config.toml
n_layer = 10
d_model = 448
n_head = 7
n_kv_head = 7
head_dim = 64
d_mlp = 2688
vocab_size = 32768
activation = "squared_relu"
norm = "rmsnorm"
norm_place = "pre"
norm_eps = 1e-05
positions = "rope"
rope_base = 10000.0
rope_fraction = 1.0
qk_norm = true
attn_scale = 0.141
bias = "none"
tie_embeddings = false
parallel_block = false
extras = ["capped logits"]
init = "normal"
init_std_qkv = 0.0319
init_std_o = 0.00714
init_std_up = 0.0319
init_std_down = 0.00291
optimizer = "muon_variant"
lr = 0.0071
lr_mult_down = 1.5
beta1 = 0.93
lr_head = 0.00464
warmup_steps = 0
schedule = "wsd"
decay_fraction = 0.924
decay_shape = "exp"
final_lr_fraction = 0.02
batch_tokens = 32768
seq_len = 2048
doc_mask = true
train_tokens = 374300000
steps = 11423
dataset = "wikipedia_en"
MLP neurons of a small language model. Each row is named by its layer, matrix (up: input weights; down: output weights) and neuron, and shows model dimensions 48-111. Each number is 50 + 10 x the weight over its row's rms, rounded and kept within 0 to 99.
After each neuron's rows, "raises" lists the tokens whose logits its output raises most directly, leaving later layers aside.

L7.up1745:51 60 47 71 60 36 54 50 45 51 53 37 53 42 53 59 45 64 43 65 39 60 23 50 71 51 31 44 61 46 36 43 55 50 39 51 55 41 42 51 56 41 44 52 37 56 49 53 50 52 62 40 41 53 52 49 66 56 41 56 47 46 48 40
L7.down1745:59 34 63 63 66 61 52 55 53 49 51 43 44 46 51 56 38 61 48 68 29 54 55 43 46 45 46 61 44 43 34 19 67 59 50 51 34 60 61 51 59 63 47 55 64 51 43 45 44 34 65 42 63 49 47 51 41 50 46 48 55 53 32 44
raises: "times ", "times", "basis ", "Hong ", "die "

L7.up147:42 57 59 57 36 46 61 42 61 39 67 52 58 47 58 63 39 42 59 52 47 55 67 52 50 45 51 55 56 54 57 56 55 45 57 51 70 41 39 49 60 41 53 43 37 54 48 69 52 71 52 35 46 65 53 47 66 48 64 49 50 73 60 39
L7.down147:52 37 53 55 82 39 59 60 42 49 47 73 48 56 60 68 59 46 53 54 46 56 50 51 50 75 45 66 36 45 37 64 43 51 75 44 66 45 50 35 66 54 55 49 49 52 39 49 47 60 58 52 29 59 60 50 42 74 47 63 54 39 35 53
raises: ". ", "um ", "://", ".", "ally"

L7.up2629:49 47 45 55 61 40 56 54 64 32 41 56 53 45 42 58 52 42 58 38 70 40 52 53 63 54 45 51 42 41 47 65 42 43 60 42 55 48 46 35 38 43 50 67 39 46 33 62 47 50 60 59 37 44 59 59 52 55 47 31 46 52 53 63
L7.down2629:63 48 38 55 49 50 32 62 65 46 56 73 43 38 68 51 46 11 59 45 46 46 56 57 50 59 52 44 44 32 37 61 42 54 38 46 49 37 60 57 43 60 47 67 49 56 41 59 59 40 40 55 59 58 61 36 39 54 55 54 36 43 45 59
raises: "atch ", "beg", "built", "concluded ", "Professional "

L7.up1985:54 57 51 51 50 53 49 55 61 47 41 51 63 56 39 53 41 67 50 26 32 50 48 30 52 56 67 48 61 37 44 54 44 54 21 39 58 53 40 70 48 42 52 50 66 57 75 45 54 37 44 56 53 33 69 27 44 45 46 65 44 52 48 63
L7.down1985:57 47 44 41 46 41 51 66 44 59 64 51 42 51 65 68 45 49 52 65 45 39 74 73 61 50 53 46 51 49 54 66 45 50 36 44 51 55 53 46 36 56 45 68 40 45 60 48 50 63 67 57 60 42 36 59 43 44 53 53 25 30 47 51
raises: "size", "details", "popular", "experience", "history"

L7.up524:37 52 43 32 63 61 56 38 42 35 61 46 45 65 40 63 50 49 49 63 45 49 44 57 71 40 35 58 59 51 49 49 54 47 61 53 62 64 49 48 47 60 54 58 46 56 70 45 42 42 62 44 44 57 63 62 52 53 61 61 50 54 54 41
L7.down524:44 28 51 30 46 46 46 44 52 68 50 58 53 50 39 54 64 27 34 38 56 48 52 57 49 39 50 53 52 54 57 59 51 64 44 64 71 45 51 54 55 40 37 50 49 56 53 51 48 72 36 68 60 54 42 58 55 42 49 47 59 49 63 38
raises: "L ", "W ", "tioned ", "778", "means "

L7.up2023:51 78 55 51 55 60 50 63 49 52 62 50 64 50 49 54 60 58 67 41 65 58 50 48 61 42 55 54 61 62 46 47 36 51 59 31 62 41 54 40 46 33 42 39 45 44 22 55 41 53 52 50 46 36 46 50 52 46 65 39 51 60 56 56
L7.down2023:49 49 53 58 50 47 40 48 49 57 55 44 57 39 38 52 63 51 69 53 47 31 66 43 53 78 51 50 58 66 68 46 41 52 53 51 60 33 36 53 63 48 36 56 37 66 38 34 62 40 38 58 50 35 50 32 49 40 66 41 61 48 58 58
raises: "career", "name", "birth ", "own", "career "

L7.up806:58 66 54 57 43 59 48 43 54 50 33 48 47 65 61 62 42 54 65 46 38 56 71 36 43 52 26 42 66 52 30 57 52 42 69 49 37 52 57 60 52 47 48 39 33 44 48 39 26 63 49 53 27 59 59 49 56 52 48 59 50 42 35 50
L7.down806:54 46 47 54 56 43 55 37 64 57 55 61 69 47 46 50 54 47 54 62 31 58 41 57 53 40 47 41 53 32 50 46 59 64 60 59 45 45 36 68 47 59 48 40 38 38 44 58 49 50 61 32 48 60 38 45 53 34 24 53 65 56 44 56
raises: "years ", "metres ", "times", "times ", "cm "

L7.up1902:52 51 37 65 36 66 45 67 50 61 55 63 38 39 41 61 31 30 48 30 56 42 58 55 36 54 46 47 54 52 45 52 50 50 59 39 63 51 48 52 46 49 45 50 51 50 48 37 37 52 38 50 60 42 57 49 41 57 44 62 42 36 56 60
L7.down1902:55 54 55 33 36 61 48 49 45 38 52 60 32 32 45 64 52 46 47 36 53 45 50 71 57 48 59 48 69 51 30 31 44 48 50 44 61 46 60 45 60 36 52 61 45 66 44 51 52 31 37 24 45 42 34 55 57 70 45 45 45 37 56 61
raises: "eding ", "ating ", "iting ", "ited ", "producing "

L7.up2372:47 40 64 43 61 43 57 46 57 41 37 37 40 49 72 42 63 56 41 49 32 46 28 55 64 48 56 50 42 49 48 51 57 50 46 47 53 52 37 58 60 52 30 61 49 37 64 53 63 53 51 48 64 34 60 41 57 49 51 42 35 56 49 63
L7.down2372:58 49 55 55 71 39 56 39 55 43 61 45 67 44 42 35 55 70 38 56 45 45 21 58 58 60 62 38 51 54 28 64 54 42 61 52 53 40 47 68 55 44 44 40 51 48 55 59 57 49 55 35 65 53 77 45 50 48 49 47 48 52 33 39
raises: "ments ", ". ", ".) ", ".)", "ment "

L7.up376:32 72 48 40 58 53 51 64 56 53 54 48 53 58 59 52 56 40 44 62 53 42 52 50 54 33 59 57 54 57 46 51 38 64 51 62 41 67 43 48 30 49 49 54 59 64 40 28 62 52 39 46 64 31 48 40 66 55 26 63 58 58 39 60
L7.down376:37 48 54 45 50 53 68 48 48 41 50 62 53 48 45 47 72 47 61 54 51 34 51 48 44 26 65 56 40 69 54 54 44 48 55 56 49 42 74 44 57 59 43 52 59 49 69 78 77 58 34 52 57 43 46 36 46 40 41 50 76 53 62 51
raises: "Star ", "Times ", "Review ", "office ", "Union"

L7.up2318:69 51 33 53 44 38 38 55 48 43 45 50 67 49 51 55 54 39 46 69 43 58 47 37 47 59 60 58 54 53 33 50 52 65 57 40 52 70 62 46 56 65 57 40 58 51 50 55 45 50 47 56 48 63 55 52 54 49 68 34 39 34 44 53
L7.down2318:55 39 41 58 58 60 59 51 46 40 52 49 35 58 40 44 71 42 63 60 37 51 58 59 32 66 52 71 57 54 73 45 40 49 38 51 39 47 64 62 52 54 42 46 56 39 62 36 39 55 60 48 49 35 43 47 25 57 52 58 37 37 47 48
raises: "such ", "if ", "like ", "or ", "by "

L7.up1726:45 64 34 28 61 42 54 40 48 37 52 45 35 46 53 49 61 54 50 35 46 60 52 57 68 25 46 44 50 33 52 48 57 49 50 65 43 49 54 56 49 55 56 74 62 45 37 43 37 32 48 53 67 61 67 34 44 70 39 49 48 51 61 50
L7.down1726:45 52 61 27 28 61 53 44 48 42 35 33 50 36 36 50 48 37 58 42 65 67 48 50 57 31 50 43 50 63 43 54 67 38 39 53 47 61 63 47 46 47 43 57 63 39 63 44 51 61 51 32 54 46 51 37 47 60 53 47 50 46 64 48
raises: "200 ", "100 ", "400 ", "singles", "50"

L7.up482:35 42 57 62 47 52 54 56 35 36 59 50 50 49 52 38 65 52 44 41 54 39 52 73 57 47 57 65 58 50 69 30 54 64 57 44 57 48 50 55 41 55 51 49 52 41 50 67 22 63 46 40 60 59 48 64 54 53 74 54 33 38 70 68
L7.down482:37 51 63 79 59 72 42 62 49 45 52 40 51 46 51 50 48 47 47 40 31 50 52 59 42 55 36 48 33 46 58 61 46 62 45 66 39 36 49 41 46 53 65 48 61 51 62 46 53 57 65 70 72 47 35 54 42 37 40 54 64 58 48 58
raises: "History ", "History", "morning ", "history ", "Former "

L7.up823:43 50 39 61 53 40 49 61 57 42 49 50 60 58 53 60 27 42 52 63 51 49 42 73 48 54 51 54 60 39 53 59 57 36 44 57 39 54 47 53 59 45 50 61 42 43 59 44 54 48 48 37 64 47 60 53 45 56 54 51 49 66 55 56
L7.down823:57 52 71 46 54 54 63 25 45 49 43 60 51 48 43 56 40 44 41 46 29 44 36 36 47 70 56 43 54 59 53 45 73 51 50 75 34 56 55 51 58 43 66 44 66 54 30 47 51 48 74 45 60 57 54 46 46 62 48 58 70 46 52 58
raises: "'. ", "' ", "', ", "’ ", ".) "

L7.up26:51 46 42 50 46 24 50 53 50 48 41 38 44 61 71 49 47 34 41 44 42 41 50 40 34 49 50 72 40 52 55 48 48 50 47 51 45 74 54 42 33 51 67 39 55 25 60 47 48 37 55 49 38 42 43 58 35 44 63 55 63 39 53 54
L7.down26:41 60 60 44 30 38 48 44 50 48 49 59 38 55 47 51 55 31 42 47 56 39 61 45 50 49 48 64 41 42 46 52 56 44 25 42 54 57 63 40 53 45 38 29 31 49 65 46 44 28 52 52 44 61 50 47 43 61 44 73 63 38 37 53
raises: "ness ", "ism", "ism ", "ist ", "ero"

L7.up1862:62 65 62 53 57 31 62 38 59 54 49 60 45 66 26 59 53 50 45 44 59 43 68 50 70 39 43 64 51 57 34 59 53 23 36 44 55 57 40 46 56 66 60 55 26 56 48 63 48 60 67 39 50 76 46 61 46 43 37 38 59 42 46 58
L7.down1862:68 31 49 54 54 63 53 53 36 70 39 55 49 57 31 44 46 58 54 50 46 44 47 57 35 40 39 50 52 57 42 69 40 44 60 49 50 67 47 49 65 47 61 74 48 52 49 56 42 50 44 42 40 59 45 53 75 40 48 40 54 44 50 45
raises: "use", "place", "use ", "to ", "urs"

L7.up1220:23 39 57 60 44 51 53 58 55 49 49 47 62 54 59 47 26 54 41 50 45 41 58 47 52 59 47 46 39 60 40 58 69 49 43 46 43 49 42 58 37 40 50 13 37 45 49 46 47 45 39 72 34 38 56 51 62 47 50 53 53 58 50 64
L7.down1220:38 48 50 45 53 43 40 51 46 66 52 34 76 52 61 26 43 35 72 49 51 50 54 61 51 37 67 39 29 41 51 61 54 62 56 21 36 47 54 51 48 50 50 52 60 51 58 53 64 59 38 56 37 55 60 60 59 45 39 57 66 40 52 48
raises: "that ", "see ", "called ", "saw ", "that"

L7.up293:53 53 37 43 60 68 24 36 67 48 56 48 50 46 66 57 43 46 46 60 42 70 54 47 39 39 63 42 59 36 42 59 35 45 62 45 46 48 44 57 49 42 53 62 61 44 62 54 74 56 50 64 53 53 48 64 54 45 59 47 39 52 42 59
L7.down293:47 47 45 50 34 35 50 41 78 55 53 41 50 40 57 51 63 41 48 65 45 62 67 55 35 56 62 50 63 41 39 17 45 57 49 59 40 42 61 32 47 58 43 58 46 42 54 58 48 52 52 66 48 49 47 42 54 45 49 41 56 59 58 34
raises: "Succeeded ", "square ", "sq ", "History", "anic "

L7.up2111:46 55 58 43 61 60 68 40 41 30 46 53 47 36 60 45 64 39 45 58 59 55 59 38 63 64 37 52 49 54 36 50 47 55 60 51 48 48 51 35 57 50 71 49 32 36 47 55 52 54 48 52 62 44 52 48 51 29 55 39 54 46 52 49
L7.down2111:52 70 46 43 58 49 31 50 57 53 53 49 56 46 40 42 39 53 39 53 54 53 45 49 40 47 54 46 51 42 47 65 39 59 34 49 52 43 49 51 51 52 61 54 52 40 38 43 54 54 51 64 56 67 37 51 56 48 52 52 32 57 49 64
raises: "story ", "story", "stories", "stories ", "range "

L7.up2505:54 55 36 46 40 45 52 53 41 42 68 49 56 29 41 64 32 45 36 49 77 45 54 74 61 51 60 43 55 40 57 62 43 53 57 33 52 36 46 75 59 40 48 49 49 68 70 55 52 43 49 38 51 40 62 45 37 48 54 47 38 64 40 54
L7.down2505:49 44 44 49 54 46 51 54 68 57 46 52 43 45 44 46 35 57 39 61 51 38 63 65 45 45 44 41 59 80 54 46 45 40 41 40 38 63 43 39 55 54 61 58 34 50 55 52 56 38 47 52 69 46 42 43 58 59 51 57 57 50 48 51
raises: "\"), ", ")===", "\") ", "able ", "u "

L7.up1183:57 48 53 49 59 52 41 54 43 44 68 57 48 51 69 65 47 44 32 54 31 53 53 51 39 55 47 55 49 48 43 51 59 34 45 44 50 29 50 58 60 60 44 68 38 53 47 49 50 42 55 36 50 66 53 60 57 35 44 43 40 62 46 54
L7.down1183:50 64 46 58 51 55 45 63 53 34 52 61 54 70 37 43 49 33 56 43 54 50 61 61 48 34 46 59 64 51 53 52 45 57 56 63 26 40 33 63 58 41 43 60 36 43 51 57 62 59 46 52 39 59 38 40 53 50 51 38 51 39 46 39
raises: "164", "165", "155", "161", "163"